{"num_hidden_layers": 14, "hidden_size": 768, "num_attention_heads": 8, "num_key_value_heads": 4, "head_dim": 96, "intermediate_size": 2048, "vocab_size": 32768, "hidden_act": "swiglu", "norm": "rmsnorm", "norm_place": "pre", "norm_eps": 1e-05, "positions": "rope", "rope_theta": 2340.0, "rope_fraction": 1.0, "qk_norm": true, "attn_scale": 0.102, "bias": "none", "tie_word_embeddings": true, "parallel_block": false, "init": "uniform", "init_std_qkv": 0.0271, "init_std_o": 0.00513, "init_std_up": 0.0271, "init_std_down": 0.00513, "optimizer": "muon_variant", "learning_rate": 0.0184, "lr_mult_o": 1.5, "lr_mult_down": 2.0, "beta1": 0.93, "lr_head": 0.00288, "warmup_steps": 0, "schedule": "wsd", "decay_fraction": 0.922, "decay_shape": "linear", "final_lr_fraction": 0.05, "batch_tokens": [65536, 131072, 196608], "max_seq_len": 512, "doc_mask": true, "train_tokens": 928000000, "max_steps": 7272, "dataset": "wikipedia_en"}
MLP neurons of a small language model. Each row is named by its layer, matrix (gate and up: input weights) and neuron, and shows model dimensions 16-111. Each number is 500 + 40 x the weight over its row's rms, rounded and kept within 0 to 999. Numbers have three digits each. A neuron's up and down rows have the sign that makes its largest values positive.
Before each neuron's rows is what it responds to, as a language model described it from the Wikipedia text at the highest values.

Responds to: Country and place names. Names or first pieces of countries, states and nationalities in lists, tables and infoboxes, such as Libya, Côte d'Ivoire, Gambian, China, Maine.
L11.gate1362:490520495543535489531513504482482521471518522493563476402557486489496509542458494506528521512468483424503505522444514549537457424514492434482430548401485502519521503560504475491526492474450560494435489437542475501491462461492467599516457485441470533512494526599593448488487546443468486471
L11.up1362:503466508447519535525544525512524494495470498461523507458479468461512518524497450414451471552495605504553522389511474538437512514496523459533525559530460560452517454548488536574511449452484492561519471433512449592509462553565488504444466453463462501519513458478513546506566527460511477557

Responds to: Mid-word subword pieces. Interior fragments of long words split into several tokens, the next piece being a suffix, as in repos-itor-ies, indefin-it-ely, Queré-tar-o.
L6.gate1829:486491471452498535482581492513461542583490547471474491475608454495473457554520479497561528527522515500473507462481545487526546479514580505536498493493517522487503586494586495461431525521521563467498487510521488507450464385542479547517520414532440600493449519514459500539529431518479513507
L6.up1829:515454420479461534504434432391477515480468439508530537523544453491472476468559474550518502524530476479531455483508492502528491489502479503504469467541485521526490537507575510506398547489400504445465508487532493453456458448602434545530523433533439486469493498501454502476480447512515519500

Responds to: Present-tense predicate verbs. Auxiliary or main verb right after a clause's subject, mostly present-tense "is", "has", "be", "remain", often before hedges ("It is unclear", "details remain sketchy").
L6.gate1198:492413525485525519468468505527523437449493507489486507469458479579567463486529532509506530497481546492474509487541515521504461527504516505488459477424479475432453522489522526530521561572471426524522499535512549560476572515445547464491595547443458369428477532529518516521520524443540560527
L6.up1198:516422515512506512486474518512499445440540441473541488517481519549498467486452576424483540463576505601496509452532489528564454543438539485521473532466533443417506572564476481504549501455555428478586514473525479487438514484450525513540606509487470449433481529427542561509510463473435537527

Responds to: Proper-name final pieces. Final word pieces completing proper names mid-sentence, mostly places and streets: Abbot-ts Creek, Re-es Street, Booth-am Crescent, Rigg-s Field.
L11.gate426:431517491526534525529504521469489509555526494540456515503546485569524499586523522458536437477500481481485466444454422474529524495461484559481443551569475485498538491509512459525515580481433491549501452432492460495501510558491516432547561500547528501506541554500430496461524509519558426520
L11.up426:529536536549532508503397526503496514469456521563497504457497550512524488484584429565558479451568432455441518457473429541492454595519492487528488460488519569498490491526465520475555540426601542458477535453543439539438535478468551497475559564466475478490488534524493442526449452538506404545

Responds to: Start of place names. First token or word piece of a multi-part place name, such as New (York), St (. Catharines), Middle (East), Band(ung).
L10.gate1605:525482503501433568527538516528437516561559537504442510433529469477496579545531509477508508583522456477514502476504519494486442424473526453496531466548518507479567526422482503507549519455503465474489481477521491510522483502486463543513449501517484435501559496532478507507508508554530532528
L10.up1605:509539446453524454479549497488507572496489541467514492519527542517511375506519506447489522474547453504426510507471508543425429471493535506526533607487450455475508500500423527471516472480500555467478445418459510558535521427542426552527513585477511480541495445545514532531507528513451484547

Responds to: Word-piece fragments "sh"/"Sh". Word-internal or word-initial pieces, mostly sh-sounds, in compounds and romanized names, e.g. snow-sh-oes, Sha-osh-an, Sh-ang, spac-esh-ip.
L11.gate1717:492436522563484521513496500568478514413495457511522558468528498422433520523542549463476456470505504525494509430484501462611496513466507483453551487521449490569555499430505505521499454449507532513564542538511482540498550481587526506541492444519495515522526490511566481491544538505518506463
L11.up1717:573567471489502521573457509476509512452461466521544543533570550485475463424563560474525482576538525533510606452496543558559469593512513442493570531498486466512454523450429536471517543450538518526522503513504519487470535477575484449502513449522516504514430529492450526520481500491525510456

Responds to: Romanized foreign name pieces. Middle syllable fragments inside transliterated Chinese, Japanese and other foreign names, e.g. Guoz-ij-ian, Sha-osh-an, Kich-ij-oji; also occasional apostrophes and hyphens.
L10.gate614:488594502467526523534492526505509479482484510492552438511592529534543532455512501410455516470588507498520496558582509479555437466500508492525500498509437477531578491518511518508450540517551559520494555485435524504498522506477489493546462517450486461559484511486494531557506536439520484547
L10.up614:520514522495499555547526603470491518535477427504495581469403511428405524549475527470504488554548539455489525472518532451525474500553578454470480462503470472449509403417488560464489494458443565546461467503494505547486546580495519528510456512502441440515539480522435542531419532561537443543

Responds to: Word-initial subword fragments. Opening pieces of words split into several tokens, e.g. ref(used), Bh(opal), Gh(osh), Vol(vo); also table cell separators and Ref. column headers.
L11.gate931:514471464469454519472486465537506485552523550459487600474435552505535504535459508481509526527479486517508480423535544451531501465549533491479569495443518458487556512532516542479499492454593498541566506455482474509472503460523542506491480499553482537467487524506503535478527551463574521503
L11.up931:485510555498551521537431494516538414473494573505483529450461550505531523494468478503504538520444518526521432443464522503489441481497480509401454499546533458526490565464433583535543466482435485454470566554480510384530467458534456410490461450538527525562502472500473582454512579474518447497

Responds to: Word-initial fragments, abbreviations. First piece of a split word or a lone abbreviation letter inside names, titles and citations, such as Ct. in Sup. Ct., B.A., Reg in Regimental.
L10.gate753:511553539460488410521503502553528506500504565503475570497473577465508482531486549568527474463526452510487518528498521543505493511500455540513548490520494522450512396550448442513454546491543479449571467428514478577509493486573531480483541475515503521569491468555459531447535497449467531445
L10.up753:505500550461529531463496473435455421485434538591511506533438537499524566518531469471418464506454506522503535456487495549529518479445503572538525456538462476516623499561486472522454458466457424482551491559509420517447551454563544488533503460480496558497487529560477540484501552455471475532

Responds to: Before period or era names. Function words and modifiers just before a historical, archaeological or geological period name, e.g. during (the Miocene), Upper (Member), Norman-(era), pre-(Hispanic).
L10.gate509:466518473497493480498480528562533497507519533496457477446508487516612467526500478504500450541471523448494480580547415427481475502516450496488522504450480471504468530479472506523498546520446474502408463548545430464451555532480503469484431572541527491528481483573495470510512486486601559509
L10.up509:507500477561486486482465524500531532532507563515520452497547500519505427509462545509454459512456472548489504479472470430454491507450406542506480557443516514563464536486428461569496477460493531526495482605520528506476571479515544499507435466424464507491468569502539518550531513470520589466

Responds to: Mid-word stem fragments. Stem pieces inside longer words that still need a suffix, such as hom-olog-ous, hypo-thes-ized, optim-ized, random-ly, Nord-møre.
L10.gate498:484559482523489442456503547494439450433439503487569486431560481444523482544477479487520491436477509462496497456461484509498553494383510523526510544534517440437446567494532474619495554490563555472620491484460535534474511489495444543539447425495473578424451524561503506527518478515458482429
L10.up498:565449547505471564446494514515488532490542497524512540481429524459499433502513505506544520454487610475488561517591474629429539522502595542466478603488519546526467495513512515476463474474473476518500551487477569470527435483440485592522506523577481583503454471485466527455486474480468554576

Responds to: Quantity before unit. Numbers or number-final pieces just before a unit or counted noun, in measurements and ranges such as 15–20 cm/s, 100-year, about 5 mi, plus stat-table cells.
L6.gate645:592520521513486535488506501485473528527536481533488495560583494573556493470494396473397445568608514466575550520492517429504458538466433454508434488513457551498506504499514503556457452559493430539512490544522482520499535557449501449462435500514519538453473547499499418471561584482462456532
L6.up645:490540476545531522540453538587493458449503544446497444456457483524598471529517496580466476557533543495471577515461500525512458532434513535506505479479471535506408536492515544485454408535468453437499468561564483498511468518486463554478493469524445451441510548511503513525449478543505525548

Responds to: Mid-word fragments and hyphens. Subword pieces inside rarer or capitalized words (Pri, Z, ator, lex), and hyphens or cell breaks in tables and lists.
L11.gate1000:505533478500472515462426503511531500544592446461496443545511457476515442541409533466473555482519481498563468477483490521553453504423539507554446535464546460525518531500455506550504458445472420496480430460576507498478466515478464556473569494406502499439481527450524537442427465500524506438
L11.up1000:537458531490487446593554551418432559427448405482531481450523534445511543543477482499496526433505571487494482529509545535470423424464463410530509458452510438505516517438499534530536573503510574491452469479543575459503488492529535496480467471491484516430488573499516490402521566499500519419

Responds to: Place-name final tokens. Last token of a place or country name, often multiword, in biographies and tables, such as United States, Long Beach City, Europe.
L6.gate219:492476463517520459494503536513439407595536451472541579456491478466506531500450517431520452521456441499582541570601450527451536465492534474530517575554530530519518502518538576520511509535480558533527463510490489493547573546575503421487505529508537513539468490472603467525570532511550492536
L6.up219:492450479471454506449552485535483526435508496508431619448507491523520575556538572517500464489587476497439531566502524513493507557467525507497495527508546566508456514528437465501475552465547474529465469528529526442494494495445483456499475463483514576495490496405431487576454515451420576537

Responds to: Place-name tokens. Tokens that begin or make up a place name in location mentions, often after a comma or "in", e.g. Berlin, Bar(rie), Fort (Pickett), plus some other word-start fragments.
L11.gate661:525529471413459455482461549537489472544511544470554530484531524465409548576519493480494467511506561497572456596430470519531497572413490551423494535632510397441475557474487437566545485497518511510641469489468390467471531479437494530523493494455513514401480556495502534502486520488571567435
L11.up661:490582470459501516482564524539465513456487491518484575464482528467423589524458542570512448532526497564472473521529466547533572540402476516433441561553547518489502520583498487553537487495514510442554444518418457570459484447505445558536515504534466548486441463472490493548540513530505509519

Responds to: Dating and origin predicates. Verbs just before a date or source, mostly in history and heritage text: date back (to), dating (from), is (based on), stemmed, died.
L11.gate1678:514479501489495468494486446501565442470526516468546453465496438469482510495492530490476474510454574533462489493543514532497498561459491488489504490462550533496510550439421493432525525495506471529421507539522549519442463535509481441522509513465509417482460447545511513549493494532537516491
L11.up1678:519523523468511535521451472486494431464479525454546548456485505554508495550537446485459479488500467523516502517480556460495406493481465536491496498551479447501470492520499480482459542506487531513523507541542523511493542458476532464496526423468492463463499463519522538491548532566531526548

Responds to: Foreign name word-starts. First or early word pieces of unfamiliar non-English proper names, mostly South Asian, such as train names before express, film titles, people and parties (Sharavati, Jazira, Dalit).
L10.gate1585:454508542461517502551499474504458473560501504447595529473535535489543582545484461466509483478566502503586526453463517464566444525516542421545517533529474435523498498503492416546495481481530495435458576476474450464492475514554502535478491491471449540456451479534502463536456563545447532479
L10.up1585:510519532485523542467501558526496482569517522431525503507411537487517512551489511412507504475506491498582549479487554492545465546512546466463475468549465497493477473504514436530507463503544433377542522483520515483493486496547509451473574429479485521514450503474507533513418597447480513503

Responds to: Numeric measurement values. Digits and unit-word fragments inside quantities, such as decimals, fractions and hyphenated sizes like 57-metre-high, 1.5%, 7 1⁄2; weaker on word-final pieces.
L11.gate1500:532550522501458494507470423513471557505542471468375522475607519546624471530489482566492527526502489505461476513489516476488530485407489556505487507468489570526538535504457565492484512522421442503487533433498536493515477455470469492508421477532459516481509444410521512505504494477513490478
L11.up1500:510595560422452501560507495523472488517533496432497496516560534466461471559503447492529523564536583497600510504525495403462507463446518536463531510407529521503588474375468479383526486460465551525478506391452532492448533529537485492583540491547447471532517525475487558545436530508507511415

Responds to: Location qualifier after comma. The second, broader part of a place name after a comma, naming a country, state or parent institution, such as Stirling, Scotland; Cambridge, Massachusetts; University College, Oxford.
L6.gate1196:521570527486532469480478492502479512536458543526537549499547554438514536490525461563509527516519517471476481460537532433517564515574465464581498550519503576460441393530531487494483508485524481535480455533569488526452476464578472502514518514462531467454413500446529422555547557536449483518
L6.up1196:506506462473476464471506530511521517547470559516565556528583432424527524488522541467454514493512592518474510489484430459553581485551505508464506560468480473520410494464532452438531496531445542505469505558452546508473482465469462483472513552519478467447481514471608492541518419546527432479

Responds to: Street names in addresses. Name parts inside multi-word proper names, mostly street names or numbers before St/Ave/Street in addresses (3rd St, Barker Street, Bedford Rd); also date days and W/L game results.
L10.gate1570:546472491505547461484529485493509410526435516487461539494543507511526457559517512540450535526523440423523522512560478503514491475522508494435526554506471479524461565537460497492524425466468523527502382387447467564513512459521452513471561476456435491533502507480432426559522552492518425512
L10.up1570:556502511501547468478467481564536486503460521512458482493507522555495518526579424554502546466627591515518513496518451461456510522507476499488471522527461559461456556509464463522593482524489478450504567484430462522480503442506540587495459578522495519457524474533507497523439440579558473530

Responds to: Mid-quantity expressions. Decimal points and thousands commas inside numbers (59.5, 6,700, 0.5), plus quantity-leading words such as the (1920s), small, large, seven, fifteen, before a number, unit or noun.
L10.gate861:498484500499522521456514489541486461562498516470462473449515536513492559538392529504496524494521503453451517564527460492524531397483507488540594495508481485466525479518549541500428476537465404581563566510523478513510524543487515455523548464472528449516498512530468483456505487534527459576
L10.up861:522500508578468456473509483515472491488556491543512438538464494521532552501488434446455487476520397428469493534501485497505573467445581526485540459541405502562494504505532484537472549500501463571490523492485499478511474527496482507532380543500566494459472516503495433535539478509472454486